{"norm": "rmsnorm", "norm_eps": 1e-05, "positions": "rope", "tie_embeddings": true, "beta2": 0.98, "schedule": "wsd"}
MLP neurons of a small language model. Each row is named by its layer, matrix (gate and up: input weights; down: output weights) and neuron, and shows model dimensions 32-127. Each number is 50 + 12 x the weight over its row's rms, rounded and kept within 0 to 99. A neuron's up and down rows have the sign that makes its largest values positive.
After each neuron's rows, "fires after" lists the tokens most often just before its 100 highest values on Wikipedia text that the model never trained on. A number after a token or word is its count.

L3.gate1494:44 46 36 55 41 79 38 51 35 51 36 50 62 44 32 45 60 26 23 34 44 44 57 44 56 37 42 54 40 47 52 67 61 28 59 47 52 74 59 56 48 48 46 38 35 57 43 45 53 69 41 44 47 56 52 53 25 51 49 48 60 44 49 45 45 50 08 39 34 57 41 39 37 74 51 28 52 50 39 41 40 47 30 49 30 48 69 82 60 62 71 61 44 52 48 32
L3.up1494:43 27 47 50 47 51 44 40 43 56 65 62 30 75 32 26 44 48 69 58 56 46 52 31 50 30 30 42 49 54 51 44 49 33 57 76 69 41 56 63 67 62 23 68 62 56 62 56 32 53 45 53 48 46 45 48 51 58 36 43 36 44 44 30 62 32 60 56 54 49 46 62 37 71 46 45 37 29 54 48 42 41 43 69 42 44 25 59 58 42 68 53 59 43 50 32
L3.down1494:52 70 45 54 57 51 33 38 40 37 51 49 52 40 47 65 54 51 23 49 53 28 53 43 56 32 34 41 43 33 69 59 56 46 77 51 64 82 44 47 40 47 43 35 50 41 41 44 64 51 70 62 44 51 51 47 55 54 53 44 40 58 56 50 64 45 32 30 33 51 50 47 66 59 35 18 50 72 59 48 58 60 56 50 49 33 51 42 49 67 60 47 42 49 39 42
fires after: "\n" 57, "." 17, "," 6, ":" 5

L2.gate958:56 58 53 44 28 57 72 41 60 29 39 59 40 49 50 49 65 52 44 45 44 45 52 43 55 49 43 54 44 55 40 47 33 57 55 54 64 64 50 55 36 64 53 47 42 41 50 37 31 62 67 32 76 43 39 52 55 36 51 65 50 29 39 41 51 53 45 35 41 58 47 45 25 69 17 41 73 68 27 39 51 67 53 45 63 64 54 41 42 53 48 47 38 61 44 44
L2.up958:39 53 34 40 74 36 64 54 60 52 49 37 30 50 38 52 35 43 61 74 51 38 43 48 37 34 43 33 47 40 63 45 43 45 68 57 63 35 59 59 32 69 61 47 49 29 52 34 41 36 60 61 56 59 63 43 45 37 37 41 54 41 37 29 44 57 42 50 34 41 47 36 59 54 61 43 41 54 44 50 58 49 44 60 40 46 73 50 64 67 39 41 46 36 45 39
L2.down958:48 62 61 66 55 43 61 39 44 52 49 61 54 20 26 38 36 27 41 33 56 36 52 73 73 55 64 44 57 56 46 51 33 58 64 54 50 83 67 47 43 29 64 22 53 55 54 44 43 52 44 55 65 61 66 37 50 55 54 47 54 68 52 50 52 62 43 45 48 40 47 61 53 57 63 30 58 61 58 37 44 51 66 40 59 49 59 51 43 76 62 33 32 24 38 48
fires after: " |" 24, "-" 17, ":" 13, "|" 11, "," 8, ";" 5

L5.gate289:59 43 68 45 56 68 61 41 40 24 52 68 69 35 42 36 34 35 66 43 45 66 50 70 64 42 32 41 45 54 52 63 39 39 37 32 48 75 30 53 15 51 32 57 50 47 48 55 41 47 74 55 52 62 18 48 41 58 70 40 50 41 34 54 49 64 44 67 30 56 51 28 46 52 51 60 46 53 54 40 39 44 51 77 37 30 58 44 40 44 61 57 61 39 30 53
L5.up289:38 69 52 20 36 62 61 44 43 56 63 42 45 44 60 58 65 49 46 29 38 46 66 36 62 35 60 33 73 65 58 49 56 73 29 54 37 54 48 53 53 53 44 61 45 38 41 64 44 56 45 43 39 63 39 53 57 31 00 33 26 53 39 29 64 65 57 71 33 59 43 63 52 54 70 44 33 69 53 55 54 45 53 50 50 44 48 63 54 56 59 52 43 27 56 65
L5.down289:53 54 45 49 41 56 32 53 42 33 63 55 53 42 51 19 47 33 41 54 56 43 54 45 65 30 45 32 45 51 48 62 52 53 57 48 42 53 46 61 63 43 71 63 42 37 28 46 52 39 54 46 33 54 28 58 56 48 50 54 59 52 32 79 54 56 47 66 43 37 54 56 47 51 54 28 39 23 38 44 32 54 20 49 29 42 36 60 55 36 53 60 29 42 38 34
fires after: " " 46, " –" 11, " the" 7, " their" 4

L3.gate683:66 43 46 54 32 58 58 27 64 41 65 42 82 53 53 33 47 63 48 54 64 68 35 78 41 46 65 45 41 63 42 50 61 48 66 50 68 37 54 45 47 38 56 66 49 48 50 30 52 47 74 59 62 58 44 48 50 39 53 44 58 50 28 65 59 52 45 48 55 53 28 40 36 33 45 22 49 70 35 52 60 38 51 44 33 60 48 56 58 58 29 43 64 56 75 47
L3.up683:43 54 58 32 30 56 14 65 45 46 40 56 53 50 59 51 39 57 54 44 31 50 42 53 48 54 60 55 52 86 27 54 60 40 39 47 42 47 39 51 41 55 47 55 42 68 62 64 56 63 69 60 62 45 71 69 38 52 56 18 66 37 65 32 53 45 57 45 54 51 53 53 24 59 55 23 43 39 52 61 44 68 49 63 59 55 60 58 41 66 51 39 49 59 60 61
L3.down683:42 34 52 59 41 61 53 44 34 54 51 50 52 53 53 53 43 66 48 46 33 59 52 31 65 29 58 51 49 51 56 71 45 56 42 32 55 64 49 29 41 39 47 46 49 45 27 59 31 34 44 32 50 46 55 65 58 58 41 76 39 40 41 61 55 82 64 45 44 54 50 42 58 62 56 59 75 40 63 36 35 46 49 63 32 52 50 30 55 43 31 41 47 58 44 27
fires after: "|" 21, "\n" 18, "-" 16, "===" 10, "==" 9, " |" 5

L5.gate292:50 34 61 41 27 52 70 05 49 54 42 42 38 76 49 58 58 51 62 44 68 70 63 46 36 63 47 52 57 50 63 60 51 53 35 32 45 48 16 53 61 51 32 54 38 51 74 42 39 60 44 28 36 66 29 46 37 63 38 40 42 54 30 48 56 62 47 52 66 60 43 41 53 63 58 57 51 60 45 59 41 42 34 78 33 67 50 49 45 54 28 34 48 40 52 42
L5.up292:63 60 42 57 53 48 46 66 49 50 60 42 61 38 37 33 46 31 40 61 57 51 25 63 51 56 60 56 41 26 46 38 55 49 51 61 56 42 26 57 54 56 40 39 49 52 40 58 45 72 56 41 74 37 53 56 47 39 74 49 45 60 33 57 71 50 33 41 44 62 38 59 56 27 47 37 65 46 64 62 78 61 55 60 70 68 56 52 75 62 19 62 58 74 47 46
L5.down292:56 47 44 36 65 38 50 30 63 73 36 45 50 67 36 54 57 57 61 50 41 29 61 56 61 80 45 64 50 43 68 26 47 61 32 46 52 55 50 41 69 51 61 54 45 47 34 54 26 53 46 55 78 28 48 59 62 48 62 50 42 54 34 51 43 47 57 70 55 49 37 34 46 58 43 60 45 40 28 49 33 59 43 48 44 58 61 39 51 44 50 36 26 48 47 68
fires after: "9" 33, "1" 27, "–" 12, "8" 9, "0" 7, " World" 4

L9.gate694:75 35 64 70 55 58 47 44 36 45 64 57 33 64 48 35 34 65 58 36 34 59 54 44 30 44 39 67 63 48 54 55 64 50 45 48 68 53 35 27 11 54 52 36 53 42 41 54 51 41 55 77 54 48 33 40 40 45 65 48 62 59 49 75 55 53 18 46 53 61 47 45 33 71 55 36 48 46 68 55 69 39 47 46 30 58 43 54 51 50 59 46 45 31 46 60
L9.up694:37 43 47 46 39 40 54 60 52 76 42 41 53 73 52 41 68 54 53 62 16 53 64 36 57 46 56 61 81 48 40 56 45 33 53 50 45 48 44 30 63 28 59 53 35 42 64 48 46 53 58 59 30 49 48 44 50 54 74 32 52 55 51 50 43 52 54 68 31 51 45 48 41 23 47 50 54 64 64 66 33 43 51 64 34 31 61 39 57 40 63 32 49 74 82 72
L9.down694:57 40 47 57 44 33 49 48 60 49 55 40 48 52 59 66 46 54 50 40 53 56 54 13 45 41 42 51 33 49 64 63 37 48 48 32 33 51 28 36 55 49 25 80 44 57 55 63 31 41 26 48 43 26 16 72 43 39 32 43 31 43 47 37 38 53 57 45 51 56 50 46 31 51 47 60 52 39 39 55 56 42 26 64 62 41 33 27 38 59 46 56 31 46 46 54
fires after: " is" 27, " |" 20, "\n" 16, " was" 5, ")" 4

L3.gate774:50 28 54 64 48 79 46 59 46 37 50 64 45 58 54 45 38 51 63 46 43 46 18 59 58 66 54 38 46 29 76 50 51 36 68 41 62 57 28 66 44 59 61 36 39 59 43 45 54 66 57 51 53 78 37 60 43 58 44 43 61 48 39 41 65 57 60 51 27 40 63 35 56 62 38 60 38 61 60 42 49 59 60 55 45 52 55 68 62 34 66 43 49 47 63 55
L3.up774:49 47 45 60 34 48 46 62 37 56 51 43 60 37 52 26 63 40 65 52 37 73 53 55 56 29 60 65 57 65 50 24 42 54 51 37 48 55 54 56 56 56 64 20 43 44 57 40 75 48 35 40 51 44 41 37 77 46 67 43 58 50 60 54 38 59 44 45 39 42 46 30 70 46 52 56 48 50 75 57 54 28 44 55 68 38 38 50 54 38 46 52 61 50 66 49
L3.down774:55 40 52 45 60 36 50 57 64 41 51 46 40 54 44 80 50 60 66 53 39 71 29 38 55 60 30 49 69 46 54 68 49 46 44 48 59 29 62 55 57 64 36 58 49 51 54 46 55 54 41 57 52 36 41 33 47 75 49 60 45 39 34 47 60 36 43 35 48 48 62 60 63 74 67 53 45 50 49 44 67 52 57 71 37 40 37 28 48 62 24 30 61 46 55 50
fires after: " |" 57, "\n" 4, " " 4, " the" 4

L3.gate1401:42 61 61 51 60 35 47 35 38 49 53 50 45 32 40 33 48 43 60 37 48 41 56 77 55 58 46 24 53 72 40 49 72 23 48 46 53 49 62 29 22 59 40 30 65 38 50 46 46 33 40 59 64 46 60 64 52 59 60 36 69 43 47 59 48 51 37 70 52 53 68 60 58 61 53 44 37 41 57 64 41 50 66 29 48 44 69 52 37 53 43 45 59 56 61 60
L3.up1401:42 60 62 34 51 65 73 48 46 50 65 67 52 50 55 38 47 21 34 43 42 23 59 72 49 56 68 53 64 47 48 40 52 51 79 50 54 74 57 36 41 41 58 42 39 56 63 27 40 61 61 68 49 62 51 59 54 43 68 36 47 43 59 29 53 56 40 47 24 49 41 54 64 47 59 45 41 55 54 53 46 70 83 55 54 65 57 48 65 23 55 42 59 52 54 67
L3.down1401:61 50 56 62 42 48 40 54 49 37 50 54 37 60 58 49 58 72 50 47 53 59 47 38 58 53 47 55 46 60 47 92 39 56 18 53 48 52 51 36 64 58 59 60 34 46 45 72 50 47 60 41 52 41 55 42 28 51 42 60 36 56 43 56 50 46 43 37 56 59 55 74 41 44 51 62 45 54 33 51 59 55 42 53 41 38 38 43 41 64 38 66 32 66 42 47
fires after: " |" 56, " an" 13, " a" 8, " was" 6, " were" 4, " the" 4

L3.gate237:40 64 54 59 48 58 79 50 58 38 61 59 50 51 39 55 60 32 47 56 32 51 43 50 38 37 45 66 42 64 51 62 39 52 39 49 48 55 70 40 45 71 55 36 50 40 55 63 57 45 75 52 56 63 64 52 48 49 52 71 48 35 63 45 60 42 40 48 41 57 38 43 44 38 36 63 43 47 21 53 66 52 39 44 19 66 58 46 43 53 40 32 40 35 58 21
L3.up237:59 39 69 66 70 33 55 54 53 69 55 38 50 59 49 69 64 48 51 63 45 32 42 58 63 60 55 55 39 38 62 41 58 49 55 34 62 85 56 52 47 60 38 68 61 45 49 50 60 65 43 38 49 34 57 56 60 33 41 38 27 50 56 33 38 57 49 33 49 51 50 49 58 38 42 50 49 61 46 46 49 74 59 36 49 64 56 56 54 46 54 58 60 51 53 26
L3.down237:36 47 49 68 55 66 45 47 45 35 67 62 57 41 38 48 70 50 57 62 60 46 61 54 61 37 63 50 33 58 48 54 31 52 18 41 55 29 38 32 51 56 41 50 42 35 56 39 30 59 35 46 44 64 35 53 50 51 35 56 70 33 51 45 61 58 60 57 37 42 44 40 49 59 41 48 58 48 37 56 49 34 44 59 37 47 37 62 46 57 51 34 38 59 50 57
fires after: "-" 37, "\n" 15, " \"" 8, "|" 8, " in" 5, " |" 5

L3.gate743:48 54 53 67 63 67 50 37 55 56 52 40 57 59 28 42 60 53 48 59 38 51 25 46 53 28 53 51 56 37 54 50 49 55 54 67 30 23 41 56 59 63 42 60 36 62 64 78 38 51 45 40 37 48 58 54 38 44 51 55 70 47 42 56 72 60 52 27 48 53 50 58 38 56 50 57 42 42 34 52 44 49 42 56 44 61 72 44 48 69 43 68 46 69 64 37
L3.up743:63 52 58 65 57 47 62 44 54 36 47 44 77 62 47 59 48 59 55 68 69 56 63 61 32 62 58 69 84 65 32 44 61 30 38 54 46 48 34 40 68 49 52 47 55 61 54 62 32 53 48 49 46 39 53 69 41 45 27 48 33 72 51 65 46 42 39 43 63 57 36 61 62 44 64 47 47 43 50 39 50 42 31 61 49 52 70 51 40 49 54 57 70 62 51 50
L3.down743:68 77 40 50 46 51 29 52 68 75 55 55 24 42 71 39 81 63 45 26 42 43 53 41 55 56 67 67 41 57 67 47 31 36 50 29 75 61 45 48 55 51 57 42 39 56 50 66 40 51 49 62 62 55 40 43 52 40 46 42 43 63 53 48 44 41 37 42 51 53 59 47 51 37 10 29 39 43 43 72 39 55 53 43 27 52 59 40 63 54 59 62 58 54 22 35
fires after: "9" 68, " " 12, "8" 8, "1" 7, "7" 5

L5.gate690:24 44 87 39 77 45 65 55 47 49 33 31 48 48 43 49 37 64 47 65 49 37 34 51 59 43 46 44 53 38 63 36 59 36 50 45 33 35 34 57 60 45 45 49 44 30 65 65 45 54 52 39 51 66 38 58 44 63 74 65 52 46 51 52 48 51 56 45 44 64 42 42 76 48 55 56 43 59 35 68 63 58 68 50 57 30 57 34 67 62 52 44 67 41 59 21
L5.up690:37 52 66 38 50 40 71 66 53 52 45 64 45 45 30 63 39 66 55 58 47 47 32 52 53 45 47 47 48 54 63 36 36 53 60 58 56 50 50 69 49 34 51 36 54 37 62 47 30 38 47 47 60 53 41 64 47 51 48 54 45 40 54 32 45 57 33 64 43 50 92 36 57 49 59 35 49 51 35 70 53 45 56 47 46 37 72 35 48 47 41 50 56 51 40 46
L5.down690:62 54 52 58 43 33 51 55 52 46 45 35 61 45 51 38 49 53 58 21 45 49 56 59 44 39 69 57 38 47 28 75 48 55 46 47 55 62 50 51 34 68 44 44 44 45 39 43 55 43 86 52 27 51 44 50 74 58 45 39 45 61 46 62 62 42 43 53 45 52 59 51 33 48 43 45 60 29 64 52 64 31 41 60 44 51 27 60 46 58 59 59 35 48 55 45
fires after: "1" 63, " " 13, "2" 12, " |" 9

L5.gate272:47 54 70 52 52 61 72 66 47 49 32 28 47 56 67 46 34 62 53 51 55 37 54 42 63 30 69 66 44 37 41 55 52 59 36 38 57 59 81 46 55 55 59 73 51 57 44 50 40 32 55 33 56 38 25 60 41 44 43 34 48 50 22 62 39 45 64 52 44 61 59 54 62 61 68 28 42 43 44 47 55 37 49 46 26 65 53 59 64 38 43 37 60 66 68 62
L5.up272:41 65 51 40 41 39 30 55 51 43 45 30 47 39 58 47 47 30 61 49 62 46 38 47 45 46 62 66 72 38 44 50 36 53 64 48 35 64 62 30 49 38 50 33 31 22 79 55 28 54 67 57 55 68 48 60 54 29 43 40 25 31 43 50 58 72 54 66 51 47 43 53 45 51 56 39 58 73 47 64 61 56 55 54 48 44 69 54 67 41 58 38 45 39 41 20
L5.down272:39 37 47 54 62 55 53 46 50 45 57 38 51 48 77 35 50 46 46 64 46 53 62 41 43 47 38 57 49 64 62 52 70 62 29 29 59 54 50 62 52 24 27 47 41 59 39 63 43 46 54 58 52 67 30 46 50 44 57 53 62 74 55 55 67 57 62 68 38 56 39 53 41 51 44 43 43 44 48 27 59 51 44 77 38 35 58 54 49 45 43 51 67 28 21 36
fires after: " " 51, " |" 18, " The" 9, " the" 8, ";" 6

L2.gate460:61 45 38 49 29 49 63 64 59 63 59 35 72 24 58 35 56 34 53 53 42 48 51 27 58 41 30 48 51 52 59 32 46 25 25 55 40 45 67 53 57 34 51 50 46 30 58 60 41 33 45 40 51 61 42 69 27 53 58 43 46 50 36 59 55 78 36 37 73 46 32 48 64 46 52 40 84 61 53 66 65 62 64 75 49 58 62 45 36 46 34 49 45 74 39 41
L2.up460:43 28 59 55 52 53 41 33 51 40 62 58 43 42 43 54 49 54 51 33 63 32 50 74 38 50 35 49 41 47 50 37 65 35 41 61 44 59 23 24 25 38 38 67 68 61 39 53 44 55 31 55 60 36 50 45 39 53 55 54 51 45 70 37 50 49 69 37 56 49 73 76 53 55 45 39 37 50 50 43 38 58 45 42 50 52 43 51 56 36 60 36 57 56 67 70
L2.down460:34 56 69 59 36 58 54 64 52 50 43 29 56 45 53 42 67 58 55 51 45 49 32 65 66 45 62 27 44 57 45 67 32 49 62 64 50 61 39 57 68 45 35 65 64 41 62 45 47 34 79 51 42 60 50 51 62 56 60 49 55 42 44 64 44 48 62 47 56 53 48 14 31 54 62 46 60 51 48 43 59 56 46 55 67 59 49 58 48 58 42 43 36 38 58 31
fires after: " |" 25, "," 23, ")" 5, ";" 5, "." 5

L5.gate1450:54 52 41 63 65 57 51 52 64 37 44 43 66 61 44 30 40 46 39 42 44 53 35 53 67 75 62 41 45 25 66 45 78 53 44 76 51 65 48 38 42 78 54 44 56 47 33 41 20 38 61 45 57 31 34 52 64 53 42 38 50 61 38 52 58 35 66 31 48 52 49 61 53 79 52 53 35 68 41 59 71 59 29 39 46 55 55 60 71 39 42 45 53 66 34 56
L5.up1450:51 38 27 63 45 51 42 49 63 38 40 44 47 37 55 69 45 44 50 58 34 67 53 58 56 55 55 49 61 26 41 50 40 62 31 54 31 59 51 30 59 60 49 64 61 65 75 45 21 50 55 46 55 52 41 40 53 49 37 52 51 72 61 56 39 58 53 62 57 48 55 65 55 61 74 53 62 59 52 52 28 63 56 41 50 42 66 62 43 41 52 23 35 54 65 60
L5.down1450:56 38 60 33 69 66 34 41 36 43 39 40 78 38 48 20 46 49 65 51 46 51 48 47 39 47 49 49 30 76 67 51 43 54 58 45 49 32 44 74 54 28 62 34 29 50 52 61 60 62 61 39 46 52 45 64 58 39 49 46 48 48 45 47 56 30 35 28 45 29 58 29 55 47 43 40 41 18 31 44 77 41 75 81 38 52 41 59 39 75 38 62 66 47 43 37
fires after: " |" 48, " " 14, " a" 6, " W" 5

L2.gate1182:65 40 53 58 52 47 58 49 49 32 49 51 56 42 46 38 60 41 56 45 43 42 47 63 34 34 32 38 41 48 57 68 64 58 46 43 51 62 63 45 16 52 31 41 56 35 37 48 44 42 47 39 33 37 53 37 51 74 54 57 48 56 66 51 44 65 58 58 49 43 67 32 53 63 50 53 59 41 42 62 60 50 46 63 53 60 62 50 72 56 51 22 36 42 53 53
L2.up1182:37 62 52 71 53 63 74 58 63 65 38 35 38 62 45 54 62 67 44 43 46 36 24 44 57 53 66 45 46 41 57 30 50 58 53 50 48 46 51 73 72 59 51 42 38 36 57 51 43 60 58 55 46 49 51 36 41 52 67 33 40 25 52 41 51 38 64 14 36 57 38 58 57 57 39 31 59 55 32 61 66 40 71 45 76 63 70 49 26 65 60 45 57 61 48 20
L2.down1182:32 35 44 51 56 49 54 39 58 44 52 74 46 57 29 50 48 65 40 27 52 48 43 63 66 41 47 55 41 39 55 48 63 32 26 49 33 61 52 54 44 53 47 53 50 55 51 40 71 55 46 74 41 49 44 44 53 72 49 37 43 55 55 57 65 50 40 39 38 48 54 54 46 82 46 42 70 36 32 42 40 53 51 52 42 60 53 59 66 41 53 34 60 75 43 59
fires after: "0" 78, " |" 10, "|" 4

L5.gate962:45 32 45 46 38 41 59 67 65 44 42 31 65 50 73 40 55 63 34 17 60 37 33 52 37 46 41 55 52 65 47 57 49 51 53 37 43 38 46 58 38 68 51 51 39 23 57 45 38 32 33 53 72 54 54 53 67 57 73 46 52 49 50 65 63 60 58 30 54 61 71 64 65 78 53 41 58 62 41 46 59 63 63 45 52 56 62 48 41 48 21 47 28 59 72 56
L5.up962:50 47 71 66 45 54 56 51 61 46 21 57 51 50 52 62 40 45 17 48 43 44 44 59 27 38 56 50 52 56 62 41 43 58 36 35 65 44 43 63 61 52 43 51 44 42 36 50 31 81 51 46 41 36 46 40 55 57 38 65 37 33 70 71 61 40 48 43 67 42 57 58 50 47 43 48 60 52 40 63 70 53 45 30 46 35 40 36 46 32 53 43 54 55 76 70
L5.down962:43 34 52 57 36 55 61 60 52 45 31 36 55 56 66 39 82 61 46 47 47 46 53 61 43 50 56 45 53 38 59 53 44 48 44 59 40 71 45 49 49 46 52 46 59 61 39 59 48 38 62 52 42 64 42 41 43 29 68 57 42 61 33 35 46 51 50 60 72 70 48 60 52 41 63 54 58 47 26 34 45 54 51 71 58 67 70 38 81 37 39 61 44 39 48 49
fires after: " |" 38, " (" 21, "-" 13, "," 4, "1" 4

L5.gate641:57 45 57 53 56 65 77 28 53 42 43 45 54 60 22 57 49 55 51 67 39 43 42 63 44 59 38 37 41 26 67 64 56 69 29 51 15 34 34 46 45 55 46 59 40 50 41 55 41 61 28 37 38 53 55 50 30 65 48 49 66 45 50 50 58 53 34 34 42 64 52 74 48 63 60 28 63 27 45 45 56 37 47 47 63 64 50 62 41 61 48 57 47 39 44 58
L5.up641:78 23 40 56 47 57 61 36 39 48 50 43 54 65 62 40 53 34 53 25 50 21 18 51 78 56 70 38 55 38 47 71 60 36 52 41 59 41 44 57 36 68 47 52 58 48 50 29 31 60 33 58 34 56 45 51 62 54 51 72 38 41 36 61 39 76 66 48 51 77 52 55 27 55 22 37 48 51 54 43 70 46 40 69 42 59 70 48 53 46 57 69 43 58 50 73
L5.down641:41 48 45 38 57 63 27 47 38 45 57 56 44 37 56 50 63 39 49 52 37 35 56 27 56 69 42 61 41 32 56 32 61 50 45 49 51 43 60 52 29 37 39 33 72 67 68 59 48 41 45 43 48 42 56 68 49 61 46 40 52 69 50 49 56 45 45 46 41 38 30 40 66 57 39 48 43 41 49 71 31 38 52 50 50 64 58 60 48 35 41 73 59 64 56 45
fires after: "9" 44, "0" 44, "8" 9

L5.gate677:23 46 29 46 64 53 56 51 29 45 45 38 60 63 42 79 45 45 32 60 59 60 47 56 48 45 43 37 61 39 70 51 44 66 46 21 30 42 52 45 42 61 35 61 54 49 61 48 60 49 46 40 41 58 49 51 53 64 55 56 69 57 51 55 51 36 49 68 60 41 33 53 47 45 39 69 46 67 44 58 69 61 47 49 37 57 55 61 55 62 46 46 39 54 40 44
L5.up677:59 57 21 57 56 64 61 59 64 57 50 43 43 73 45 41 56 39 52 56 61 45 10 37 42 39 48 58 50 32 52 32 51 43 53 57 54 65 43 75 57 75 20 37 51 36 72 55 52 46 39 61 40 48 54 37 36 44 58 53 33 48 49 44 45 35 56 63 63 62 52 54 37 58 35 53 73 67 43 69 42 62 40 56 28 68 58 40 49 55 53 47 51 59 57 34
L5.down677:44 57 46 59 35 61 61 41 43 55 50 35 55 41 67 65 65 50 60 56 43 41 56 36 50 37 70 43 55 49 51 48 28 46 56 56 57 47 45 34 43 41 47 29 49 39 61 61 57 40 57 46 51 58 52 46 45 29 43 49 61 19 57 48 29 40 51 64 46 42 65 42 55 48 27 52 52 38 25 52 37 48 70 51 20 48 75 61 57 43 53 45 52 38 45 56
fires after: "\n" 23, "." 19, " Label" 7, " Released" 6, " |" 5, " Number" 4

L3.gate378:57 39 38 63 41 59 75 60 45 49 31 33 57 43 52 29 43 51 42 62 43 53 40 66 66 35 35 35 33 48 21 67 42 58 35 29 40 48 48 36 40 78 56 51 45 58 41 58 53 40 71 36 50 54 36 57 44 48 58 58 44 21 53 71 65 47 52 52 38 60 49 64 46 56 40 32 55 74 51 30 50 34 43 51 39 58 77 60 53 46 55 44 56 59 46 35
L3.up378:42 55 51 65 67 44 62 50 54 66 50 35 34 45 56 71 54 41 23 64 38 45 57 51 61 68 48 29 51 21 33 33 46 42 53 33 31 58 38 64 47 36 58 42 59 38 67 21 66 70 34 61 45 53 36 33 55 53 62 28 69 52 61 50 50 51 55 47 43 55 42 44 52 49 39 51 46 65 53 56 65 33 43 47 46 59 46 72 57 56 39 52 66 56 33 52
L3.down378:47 50 53 52 50 38 35 71 38 51 49 51 53 47 54 49 69 59 48 47 40 55 65 68 34 63 54 54 63 31 53 54 34 50 41 42 53 43 40 49 43 32 62 75 55 49 66 26 27 48 40 37 60 81 55 40 53 51 78 63 26 42 57 58 50 35 60 27 55 43 61 56 54 42 47 48 51 63 46 58 77 40 33 53 58 41 53 54 62 47 31 51 47 33 52 51
fires after: "." 43, "\n" 34, " \"" 4, "==" 4

L5.gate1159:66 23 70 50 65 57 66 22 42 50 63 55 18 86 62 58 53 58 39 65 61 38 35 50 55 57 32 35 48 42 64 51 47 44 42 57 35 36 28 38 54 62 29 49 54 54 70 49 50 53 43 59 22 29 40 47 25 63 35 56 50 42 40 43 66 81 40 51 64 61 48 44 30 51 25 45 37 36 46 35 57 38 45 64 63 55 68 45 60 72 59 59 36 49 64 61
L5.up1159:42 53 53 62 38 54 60 42 42 59 44 44 57 64 46 42 39 48 44 44 48 45 48 60 33 53 40 43 44 48 45 36 71 36 40 47 33 52 44 45 62 42 40 74 52 61 45 51 65 57 60 44 34 61 76 62 43 28 55 53 51 38 51 62 46 62 34 50 60 73 32 50 39 51 34 55 45 33 49 74 45 62 10 69 54 37 76 62 62 40 31 58 43 54 33 66
L5.down1159:56 49 52 36 48 46 51 54 50 36 44 34 57 36 37 25 57 37 45 34 65 55 74 63 34 50 45 61 37 63 58 42 67 62 41 30 52 55 47 33 25 64 51 50 55 59 48 46 53 26 42 46 56 47 57 52 47 64 55 61 56 55 31 73 44 46 27 70 64 62 31 51 42 77 36 47 53 41 38 43 47 44 47 40 29 52 45 48 56 31 62 60 44 45 51 67
fires after: "9" 48, "8" 20, "7" 12, "5" 8, "6" 6, "4" 4

L2.gate1528:49 42 42 74 50 43 83 52 50 43 26 36 71 59 51 55 87 62 25 31 50 41 61 41 36 42 38 44 31 47 47 51 51 49 42 52 47 36 55 51 22 73 41 67 54 53 53 56 42 31 34 19 38 57 61 36 34 51 54 56 52 30 50 48 58 66 45 36 36 76 50 56 28 65 52 45 49 60 44 72 45 50 52 32 44 56 55 53 51 35 39 42 44 37 63 42
L2.up1528:46 44 74 65 51 52 49 67 50 47 62 54 55 50 56 29 41 60 41 56 49 42 45 40 63 61 50 64 59 64 54 69 50 50 45 49 47 71 35 42 51 76 42 62 25 53 53 24 56 51 79 47 58 42 42 63 67 31 33 27 54 59 45 23 74 71 76 38 46 63 32 57 66 64 36 37 52 33 45 45 57 63 65 48 65 45 58 60 63 55 60 43 26 52 40 51
L2.down1528:55 43 29 51 48 41 78 52 73 59 36 53 59 49 62 54 46 34 70 40 11 67 53 51 45 38 42 58 46 40 49 47 34 43 42 69 59 36 48 53 61 33 59 50 42 40 49 59 28 40 44 44 57 53 53 46 28 65 39 75 52 41 61 68 49 37 48 50 46 46 67 43 43 49 27 53 49 19 50 50 25 46 40 63 46 60 40 61 46 51 40 14 74 55 53 36
fires after: " " 57, "–" 21, "-" 9, " |" 7

L5.gate1331:33 56 40 32 44 47 46 38 67 45 66 49 39 55 48 46 56 53 71 36 41 62 42 76 41 30 21 40 52 58 37 62 59 34 60 38 63 49 26 42 43 51 37 53 66 49 48 44 17 52 54 39 44 43 52 52 36 68 31 64 50 31 54 50 58 51 28 57 33 71 43 59 53 54 45 49 69 51 48 45 59 57 56 65 38 49 44 28 70 41 29 57 32 28 41 63
L5.up1331:41 62 49 58 43 52 43 40 45 61 49 48 54 60 47 45 40 50 51 58 54 41 69 44 80 45 54 38 62 59 37 43 71 43 57 49 47 43 38 51 47 45 39 44 64 36 55 49 65 80 25 45 45 43 54 60 44 52 46 48 68 47 43 23 62 35 44 34 32 55 53 51 62 35 57 57 44 56 51 68 59 56 60 50 54 37 38 47 40 59 62 54 69 54 53 24
L5.down1331:43 36 79 66 30 40 35 54 70 64 47 28 53 36 60 36 44 56 37 46 43 52 62 49 59 45 49 26 50 61 57 27 49 38 47 69 59 52 60 26 30 42 45 45 50 49 40 61 56 45 44 81 43 59 56 58 55 56 57 47 40 69 59 33 54 53 63 41 62 42 56 54 24 53 47 54 65 64 47 45 58 45 37 61 66 53 51 46 43 53 54 60 37 52 36 35
fires after: " " 43, " I" 5, "y" 5, "á" 4